config.yaml
d_model: 320
attn_scale: 0.125
init_std_o: 0.00465
optimizer: "muon"
warmup_steps: 200
decay_fraction: 0.595
MLP neurons of a small language model. Each row is named by its layer, matrix (up: input weights) and neuron, and shows model dimensions 176-239. Each number is 128 + 32 x the weight over its row's rms, rounded and kept within 0 to 255.
A block is one neuron, or neurons of one layer that tend to fire together. Before each block is what it responds to, as a language model described it from the Wikipedia text at the highest values.

Responds to: First fragment of a word split into pieces, often after a quote mark, hyphen or article (c in "casual", post-credits, a m in mare), plus == opening section headings.
L4.up59 [128 108 135  89 138 149 142 124 185 131 129  53 106 183  80 179 102 198 103 119 169  91 111  99 130 106 114 155  31 116 176 183  84  53 114 106 123 114 124  61 132 184 156 138 207 174 175  99 142  87 212 134 160 111 121  69 188  97 119  84 145 138 110 115]
L4.up199 [ 96 138  89 130 138 147  88 134 192 156  79 126 147 139 109 142  83 141 100 182 107 114 171 132  72 117 117 190  83 129 167 152 150 178 138 135 101 102 150 144 125 130  87  63 172 154 161 128 171 145 112  88 120  59 106 124 138 187 146  77 120 105  96 171]
L4.up213 [124  98 121 128 127 101  54 101 140 202 130 124  54 137  87 205 117  68 113  96 162  37 114 149 145 101 145 132 124 169 128  95 162 129 167 134 114 100 154 129 122 180 130 106 130 171 105 135 181 116 170 144 124  91 175 119  97 122 152 135  85 142 148 144]
L4.up249 [ 48 147 149 152 171 145  81 140  95 151  71  81  94 118  96 119 150 123 171 119 106 154 138  97 123 152 155 153 153  74 115 108 163 161 130 136  96 152 166 166  47 138 112  98  55 146 142 177 121 139 132 166  92 118 130 103 151 105  83 110  86 159 138  89]
L4.up394 [149 114 149  94 142  77 133 110 132 125 144 128 171 134  88 132 133 117 120 114 135  74 136  89 107 106 112 126 159  74 151 127 137 166  91 133  83  98 152 169 135 105 147  50 130 108 146 171 150 139 150 189  95 124 104 112 103 163 125  94 166 193  42 148]
L4.up404 [135 127 193  95  92  73 110 107 120  98 112  96  80 156 144 102  88 151 102 169 159 116 177 103 151 138 124 164 144  99 147  81 144  99 100  72 192 122 156 168 101 144  95 101 122 124 123  59 136 204 150 143 120 163 200 143 105 115  90  99  89 124 105 149]
L4.up435 [115 202 118 119 136 102 150 109 108 122 139 115 133 158 163 175 113  87 160  72 125  98 178 116 133 167 167  81 140 106 147 101 130 126 134 201 111 104 152 164 118 124  66 146 121 125  72 170 142  74 169 147 100 142 114 126 143 148 135 136 158 134 112 117]
L4.up466 [158 122 150 134 142 108 125 163 130 128 119 101  98 167 146 105  72 104 156 118  93 130 109 113  97 132 148 157 163 187 129 175  84 136 123 123  78  88  95  88 107 129 140 133 152 133 145 116 126  97 142 168 113 118 122  97 110 130 142 111  82 159 185 149]
L4.up813 [ 96 132 191 119 105 125 131 193 153  99  18 106  72 147 115 139 182 128 154 181 170 109 152 155  91  87 143 102 141 156 175 169 171 138 167 113  95 157 164 201  47 122 144 182  92 138  97 153 135 126 120 131 128 135 149 151  69 109  45 103 119 148 100  80]
L4.up822 [122 176 106 158 132 132 115 107 105 185  67  73  85 159 172 114  96 126 159  76 147  67 182 132  50 139  76 102 128 144 157 178  82 106 158 160 140 128 161 156 109 101 135 104 116 137  90 133 128 121 154 126  73 117 114 207 162 163 139  57 144 154 100 125]
L4.up872 [142  88 128 105 106 136 143  84 109 134  95 106 102 102 165 143 138 135 116 110 115 109 112  61 115 142 151 139 126  76 144 138 137  99 130 102  90 139 153 174 110  91 116 158 137 149 110 161 143 105  81 166 157 136 105 102 157  95 103 143 137 138 136 160]
L4.up898 [ 95  95 143  78 151 147  91 119 109 108 140 111 172 100 151 143  91 122 145 134 115 130 102  95  93  62 157 138 183 140 162  98 107 102 138  91 115 151 135 133  86  92  97 102 136 160 133 137  97 101 170 137 106 113  85  72 177 164  84  90 160 123 105 210]
L4.up912 [108  98 112 152  56 175 162  68  90 180 134  67  85 138 162 125  52 174 138 151 100 135 150 169  34 114 144  76 142 119 120 116 136 179 132  92 117 117 171 168 167  89  84 119 149 167 148 128 133 149 172 145 158 106 151 114  87 130 149  86 163  83 127  90]
L4.up928 [115 144 105 125 121 149 120 112 179 138 130 130 116 105 117 139 115  54  82 111 105 147 211 160 117 122 146 166 161 195 145 108 138  79 109 206 124 126 141  96 133 172  92 180 108 183 138 143 132 110 141 112 178  81 189 132 127 142 122 122  61  85 126  95]
L4.up966 [ 83 137 150 168 111 162  85 138 168 124 118 168 106 166 148 134 177  92  78 134  79 101 131 107 143  99 127 109 122 168 126 122 155 116 121  97 154 104 211 149 147 111 108 147 144 108 115 150 126 156 101 137 129  86 148  97 157 153 175 138  92 109 110 171]
L4.up1133 [ 59 148 125 150 172 120 125  92 165 119 106 115 154 128  72 156 176 103 130 107 188 124 195  90  75 180 108 125  89 152 168 140 106 123 100 118  84 122 101 122 163 125 140 132 150 151  83 131 150  89 161 155 117 103 135 156 180 101 120  91  86 140 156 119]

Responds to: Second pieces after short prefixes or dashes: hyphens in under-12 or on-line, word-pieces in forbidden or forewings, and numbers in 4–1 scores or +6 table cells.
L4.up54 [ 36 121 185 149 121  98 184 114 128  90  80  81 140  99  97  93 140 108  61 156  91 138 137  98 187 150 111 124 126 135 131  74 109 140  90 102 104 135 133 137 141 141  68  50 127 161 158 141 141 129 148 123  80  74 130 166 142 104 140 149 104 125 143  84]
L4.up85 [113 110 104 110  83 133 131 173 148 157  87  80 156  98  94 151 161 180  87 134 149 158 126  88  87  96 145 100  90  70 105 115 131 100 120  85 116 149 130 125 157  77 125 138 152 108 153 102 110  33 145 176  88  67  63  97 169 103 101 161 100 158 144 104]
L4.up97 [134 159  88 145  94 156 150 110 179 112 113 139 110  76 166 142 168 114  85 183 134  52 119  84 176 106 168 123 102 164 146  75 112 126 133 132  95 104 135 124 137 121 115 159 128 108 144 146 116 129 139  99  65 183 139 132  97 202 172  71 166  77 194 119]
L4.up152 [108 138 110 165 154 170 141 162 120 132  94  91 179 106 133  92 107 102 102 114 164 126  86  70 111 128 178 157  69  77 122  71 113 180 141 201 103 134 121 211 126 125 202 175  69  99 142 106 129 134 177 193 132 188  94 134 144 139 155 108 121 177 111 157]
L4.up312 [109 106  88  55 166 132 126  78 194 136  80 108 103 129 116 106 129 159 128 100 138 135 101 163 141 114 140 112 141 114 142  84 147 118 125 155 138 121 102 130 139  92 132  92 172 125 112 104 146 122 141  99 163  90 104 105 178 170 111  57 155 100  83 119]
L4.up324 [186 151 115 102 145 151 108 170 195 123 164 103 161 151 104  97 171  96 101 143 113  90 125  56 174  96 125  75 105 116 149  54  60 113 139 107  67 117 125 109 147 152  97 174 144 100 114 165 177  96 158 135 123 149  96 132 110 174 159 111 125 111 124 169]
L4.up459 [132 119 139 120  47 125 124 167 155 105 160 196 103 119 175 197 124  88 136  87 183 113 124 135 180 130 154 127 112 157  85  73  99 120 106 146 116 148 130 154 185 150  77 101  95 115 156 127 165 141 108  64 186 152 199 189 152 149 168 115 108 127 110 138]
L4.up505 [171 146 168 133 141  93 183  95 144 120 116 108 155 130 131 104 106  79 144 135  98 164 105 122 116 184 123 116 156  87 201 166 108 160 113 122 148  68 101 154 135 116 120  96  86 131  63 115  98  98 133 105  75 186 122 125 176 162 136  77 111 124  97 141]
L4.up553 [111 104 165 156  83 137 136 171  63 160 127 164 119 113 133 118 154  90 127 173  49 195 123 103 161  74 147 126  94 140 120 122  69 105 105 153  89 163 145 109 126 140 142 101 178 122 139 120 155 111 152 115 105 121 153 150 166 119  71 124 161 103 135 125]
L4.up638 [112 125 129  96 130  93 160 188 124 132  80 136 135 115 111 140 146  99  74 127 126 127 125  77 124 148 119 133  58 104  86 161  81  92 134 152 139 117 205  90 149  95 104 142 159 128 101 137 145 108 158 146 127 109 172 124 166 152  95  93  89 130 169  76]
L4.up1029 [ 78 157 116 135 146 160 155 143 151 134  93  74 125 115 146 118 172 107  90 184 139 140 164 155 188 112 125 160 138 129 157 108 126  41 119 169 172 111 104 125 153  95 197 130 172 161 120 170 151 140 120  99 139  88 196 169 184  77 221 142  76 144 145  74]
L4.up1073 [111 111 152 121 151 103 152 119 149 141 168 110 173 172 146  71 142 144 110 190 159  95 134  96 130  83 130 134  92 156 111  95  81 157 150 136 158 128 114 142 167 128 148  84 125 117 103 122 142  87 118 144 135 118 117 131 166 191 148  35  78 110 171 102]
L4.up1089 [130 132  79  61 110  89  93 125 111 119  93 108 126 148 155 153 117 131 116 140 155 106 127 136 119 150 133  99 141 127  69 147 126  84 105 110 105  80 133  80 100 119  96 157 102 149 124 116 190 108 122 136 161 112 192  95 169 108  91 164 160 161 101 138]
L4.up1149 [133 157 158 121 151 142 118 176 145  79 141  79 127 129 112 116 147 212  78  95  93  91 122 126 141 174 124  44 119  82 151  35 119 110 123  85 108 100  74 149 100 148 177 165 160 121  78 137 174  95 157  74 215 170  94 127 123 116 131 139  82  90 163 129]
L4.up1208 [ 30 126 147 137 124 153 171 138 107 158  76  97 121 105 161 137 128 107 117  92  51  94 104 167 125 121 115 132 101 106 158  79  79 117 122 150 124 145 110 150  93 144 129 170 127 154 115 126 150  91  86  96 122 169 103 125 129 156 150  54 124 103 160 136]
L4.up1225 [135  92 141 115  87 185 206 117 165 162 120 192  92 142 133 117 156 138 117 142 100 126 158 104 127 132 152  90  64 176 107 102 129 122 124 130  99  91 155 109 109 156 194 101  81 131 176  98 117 117 101  74 134 116 125 107 186 189 149 170 100 113 150 159]

Responds to: Separator punctuation between two numbers, mostly en dashes and hyphens in sports scores (3–2, 5–0) and decimal points in vote percentages (44.97), also colons in times and commas in thousands.
L7.up150 [117 167 131  78 147  75 133 115 102 153 154 139 122  94  76  97 105  98 150 129 117 131 137 119 145 117 123 118 154 111 169  75 115  53 127 145 136 100  91 157 122 170 166 113 129  99 100 117 181 131 120 124 162 165 113  62 155 134 173 112  55  48 201 153]

Responds to: Second or middle word pieces right after a short opening fragment, often in names and sports results, e.g. Ro-ch-dale, Over-m-ars, Tor-qu-ay; also dashes in scores.
L5.up671 [104 146 154  86 166 186 121 114 100 131 117 126 112 114 207 168 125 169 152 161 149 160 133 151 116 127  88 101 108 110 140 121 136 159 129 117 123 167 165 124  85 184 142 121 160  98 108  88 131 163 196 111 156 176 151  80 112 133 104 165 127 122 157 136]
L5.up693 [172 126  82 147 138 143 175 186  64 112 117  90 105 101 169  78 109 110  61 119  78 128 118 124 110 106 174 191 147 163  90 162 155 130  86 145 122 164  69 139 127 131 102 142 134 106 102 140 168 142 134 130 100 123 191 165 109 115 197 163 138 174 154 209]
L5.up738 [ 26 147 137 143  80 101 114 137  80 176  93 154 103 140 137  98 161 109 167  83 125 101 205 188  82 137 165 100 101 136 156 118 108 173 112 152 112 143  99 118 174 161 113  97 138 133 143 167 158 203 125 186 101 141 130 145 142 167 135  83 125 135 148 126]
L5.up1113 [194  98 117 117 121 147 146 141 146 170 125 106  93 115 170 102 122 133  57 160 105  58 162 166 124 146 123 144 136 114 209 188  91 117  64 144 165 113 159 133  87  90 106 155  87 122 131 180 135  85 131 113 145 110 117 239 139 137 138  98 146 128 131 145]

Responds to: Short vowel-led word-piece tokens right after a word's opening consonant piece, in headings, names and tables: Pl-ot, Sp-ot-ify, C-red-its.
L5.up39 [106 167 130 111 134 144 190  81 108 194 133 117 150 136 134  87 145 153 142 145 147 101  86 168 155 111 216 159 133 127 122 158 154 145 143  60 188 139 167 112 136  57  73 132  95 181 136 134 142 151 150 147 102  67 155  47 105 141   0 119 124 109 189 151]
L5.up908 [129 184  74 146 120 120  78 119 138 147 125 131 103 104 181 113 182 169 173 168 110 135  46 152 121  91 109 120 129  86 121 162 207 133  69 118  85 143  94 117 162  98 136 108 134 136 197 170 122 164 186 141 158 144 121  50 113 138  64 132 115  82 135 123]
L5.up959 [ 97 142  58  81  89 132  75 116  99  94  72 119 137  81 161 180 147 173 128 118 141 130  92 126 119 100 129 151 125 134 130 174 170 148 158  82 109 159 131 127 153 127 151 140 124  74 145 139 179  35 120 176 127 179 132 130  90  69  89  78  93 147 190  75]
L5.up1024 [ 70 144 119 117  58 153  71 140  77 120 130 125 114 101 155 153 200 157 138 114 148  78  99 152  75 153 145 121 103 168 110 172 143 163 177 138  79  99 125 100 154 123 132 137 142 123 121 115  93 137 117 148  76 169 146  68 147 139 128 122 119 124 165 105]

Responds to: First piece of a word split into several tokens, usually one or two letters after the or a, e.g. b in boulders, W in Wedding, per in peripheral.
L7.up486 [134 161 151 155 163 140  92 199  89 141 137 165 102 135  85 181  94 148 110 115 124 125 142  71 120 157 161 160  88 125 136 178 148 105 134 183 199 135 111 122  88  46  98 158  75 100 128 234 162  68 130 126 121 142 134 141 143 106  95  92 157 197 108 130]

Responds to: Closing equals signs (==, ===) ending wiki section headings, e.g. ==Career==, ===Cast===, == Awards and honors ==, especially career headings in biographies.
L5.up566 [ 75 102 128 141 104 106 115  95 185 141  84 119 116 150 107  99  80 107 174 109 169 146 156 134 112 163 182 162 116 186 162 183 130 129 178  61 105 118 124 123 131 113 163  67 102 150 148  79 134  82 118 148  89 183 150 187 172 155 134 125 135 172 119 142]
L5.up650 [119 115 115 156 138  92  90 182 150 125 113  71  67  95 156 130  87  97  78  95 162 123  41  77 136 137 143 140 162 117 196  97 130 118 123 163 159 119 115 102 116  89 183 123 156 140 189 105 179 142  53 122 241 130 110 111  81 209 114 149 112 146 186 168]
L5.up1088 [ 98 144 155 113 193 137 118  88 167 102  71 114 127 101  94 168  35 170 122 131 155 106 168 155  75 121 112 139 106  71 132 150 149 141 124 105 118  99 102 128 138 156 126 121 105 157 127 109 120 143 152 122 106  86 102 148 142 110  95  85 118  77  83 140]
L5.up1265 [119  84  87 171  92 145 155  63 115 126 120 106  94 124 100 178 132 156 119  74 152 121 127 107  73 136 127 140 117 151 145 172 119  92  88 133 155  79 191 144 141 148 132 156  94 132 104 103 137 126 133 163 169 118 151 106 137 185 167 162 182 101 147 166]

Responds to: Tokens inside Wikipedia tables and infobox lists, mostly column headers and cells after a pipe, such as the % after Votes, ( before Gls, and the W after Pld.
L5.up116 [165 131  83 144  84 169 185 166 120 133 110  90 104 144 155 160 120 120  87 139 136 117  84  97  55 166 104 108 137 162 161 109 114 133 118 127 113  86 178 153 102  88 126 145 166 112 184 177 132 172 107 143 141 106 113 104 103 131 100  89 156  82 146 126]
L5.up334 [135 108 121 194  58 158 188  98 172 138 187 147  89 102 138 135 167 115 157 148 109 139  96 161 133 106 196  98 125 104 116 112  53 170 104 134 118 105  83 191 187 113 182 170 170 160 107 110 135 150 159 124 113 142 156  82 155  83 132 138 131 152 164  74]
L5.up502 [108  95 102 199 132 119 135 146 148 115 157 168 123 101 139 119 149  90 114 113 159 202 127 156 145 186 109 150 172  76  88 100  94 157 104 113 207  50 100 118 129 107 129 185 120 115 121 121  96  71 114 105  96 173 107  95 180 101 122 110 188  76 116 141]
L5.up912 [ 71  99 146 129 129 113 138 121 245  71 137 121 146 140 133  92 165 121 104 120 122 109  99 111 132 134 205 175 132 133  57 135 114 112  64 108 134 127  93  49 128 100 125 143 135 165 126 118  83  97  98  72  96 175 114 144  78  76 133  98 127  81 158 126]

Responds to: Word pieces just after a word's first piece (W-al-ter, Off-ic-ers, disast-r-ous), plus table newlines after separator rows and Date column headers.
L7.up1272 [136  96 154 183 158 181 180 151 141  77 119 186 117 118 143  90 122 134  53 134 157 139 160 133 104 162 170 115 170 110 106 128 146 131 134 113 136 160 104 160  75  94 102 114 159  96 159 121  72 124 125 137 125 146 163 163 150 102  99  88 112  58 176 126]

Responds to: Word pieces right after a word's first one or two letters, as in v|ap|or, v|iz|ier, J|im|my; also table pipes after Mar and the period in Vol./No.
L4.up2 [122 120 158 166 134 142 136 109 108  84 129  77 124 153 110 127 116 160  76 138 129 195 142 116 137 144 179 118 135 176 123  76 189 177  62 105 118 106 132 155 154 158 128 153 127 216 100 128 167 134 154 146 135 127 161 115 140 159 139 145 106 128 171 144]
L4.up81 [127 128  77 116 143  82 104 158 166 112 132 112 155 125  99  99 164 148 176  96 128  74 146 130 140 124 156  44 157  79 101 165 127 197  66 175 124 111 152 115 125 105 211 118 103 121 157 114 139 104 156  81 101 196  97 115 168 139  68 112 124 145 153 200]
L4.up147 [ 67 181 139 139 173 125 130 140 171 108 167 158 111 156 122 174 123 149 130 146 160  63  95 163 128 128 142 103 129 118 116 163 107 108 138  79 162  91  98 174  81 142 111  78 162 150 138 150 132 133 132  96 149 150  77  94 117 122 125 153  98 113 144  44]
L4.up246 [109 173 145 134 108 117  98 189 154 137 159 123  77 133 153  80 123 162  71 114 177 130  95 149 120 137 135  81 145 131 148 121 157 130 125  70 140 137 148 136  66  49 153 162 155 164 133 165 154 156 123  82 175 107 163 104 175  97  89 143  94 158 133 139]
L4.up358 [ 46 139 152 107 132 114 137 158 196 126 122 112 142 133 169 119 148 149 118 103 145 150 137 122 159 120 119 102 129 117  84 113 120  89 122  82 115 147 137 121 128 146 151 133 133 124 138 113 148  75 125 126 167 142 118 107 189 185  92 121 172 126  93 100]
L4.up509 [ 86 143 141 158  77 124 117  67 146  60 102 109 196 174 177  95  97 138 198 167 143 145  75 193  98 111 140 141 140 130 119 175 151 133 121  67 140  72 113  94  90 161 172 115 123 124 155 137 147 178 166 160  53 134  93  79 167 155 112  73 163 132 146 153]
L4.up517 [156 147 113 143 126 156 160 175 191 100  77 106 141  94 161 105 129 139 148  79 185 116 121 133 157 126 126  95 112  85 144  79 125 137 127 128 155 132  94 124 193 107 142 143 179  67  78  48 171 133  82 104 136  88 160 121 104  86 134 130  92 162 104 102]
L4.up601 [122  71 146 127 129 160 132  95 123  83  91 102 126 124 111 122 102 172 133 181 123 128 154 134 156 153 153 114  37 177 108 143 103 160 155 128 128 119 163 131 185 105 133 140 122  61 129 184  87  52 151 122 105 158 140 131  83 137  94 125 132 151 166  86]
L4.up668 [ 80 125 122 119 145 134 111 157 133 115 138  80 162 121  88  74 132 218 147 133 106 116 126 166 130 148 150 147  57 146 131 125 208 131 112  72 158 160 131 148 141 149 190 145  66 140 182 117 156 136  79 171 132 203 130 107 141 128  58  98 143 103 142 126]
L4.up678 [126 136 132 111 111 140 134 130 115 169 177 117 118 110 132  89 160 185 153 128 136  42 170  51  81  89 119 155 104 154 107 153 119 136  87 117 188 134 162  78 120 158 147 138 107 117 155 144 169 123 132  68 106  91 109  92  86 147 146 171 125  51 166 108]
L4.up742 [ 93 147 145 168  82 143  59 144  65  88 106 120 153 172 159 147  98 121 147 132 158 102  93 147 178 175 114 130 128 142 119 121 171 178  92 164 125  87 136 132 139 166 148 115  27 148 116 195 103 125 171 147 168 174 136 125 144 120  94 144 105 173 149 139]
L4.up954 [130 135 125 121 128 151  65 128 185 117 128  86 158  89 119  77 172 155 142 141 142 133 148 168 138 135 115 163  72 142  77  73 169 109  86 140 142 137  88 110 134  68 135 131 146 111 182 133 116 154 167 142 156 102 132 132 162 104 127  95 167 192 116 120]
L4.up1013 [138 137 101 139 148 148 120 131 106 174 108 126  82 132 142 160 104 170 118 121 160  87 111 171 162 165 149 107 127 129 115 157 127 100  62 118 158 136 160 186  96  95 131 151  95 103 144  76 147 130 130 156 106 143 118 170  99 207  96 216 107  69 162 120]
L4.up1030 [132 114  97  99 114 157 106 108 153  94 163 137 138 129 123  99 153 144 122 146 102 162 102 189 130 101  82  37 133 179 180 168 196 116 122 120 165 170 143 131 169  90 129 126  66 118 142 131 139 117 110 102 126 184 137 124 119 133 125 165  99  88 160  86]
L4.up1115 [ 60 130  70 140 129 133 104 135 147 139 120 122 130 180 136  92  67 154 118  87 178 104  85 106  95 119 162  74 113 147  92 113  90 117  68 121  87 134 147 107 192 128 123 133 113 128 166 151 142 146 108 152  99 156  89 121  80 119  60 190 150  90 156  91]
L4.up1152 [ 65  82  59 113 198 136 128 157 106  67 107 139 138 168 174 105 199 185 128 202 148 112  83 135 136 195 128 117 139 100 135  77 103 137  89  59 139 176 123 104 173 142 119 141  92 156 124 116 140  27 147 152 124  96  89 108 181 154  97 128 133 117 101 115]

Responds to: Word-piece tokens just after a word's first letter or two, in names and rarer words such as J-h-arkhand, j-e-opardizing, G-ons-erkevis; weaker on table pipes and articles.
L7.up114 [ 64 180 117 168 138 102 112 163  89 117  93  92 127 146 158  80 113  96 166 109 168 175 174 102  83  98 120 110  96 121  58  99 148  79  97  62 146 130 146 110 110 127 157  62 145 128 119 181 174 117 172  95 152  79  87  90 123 103 128 123 105 135  96  95]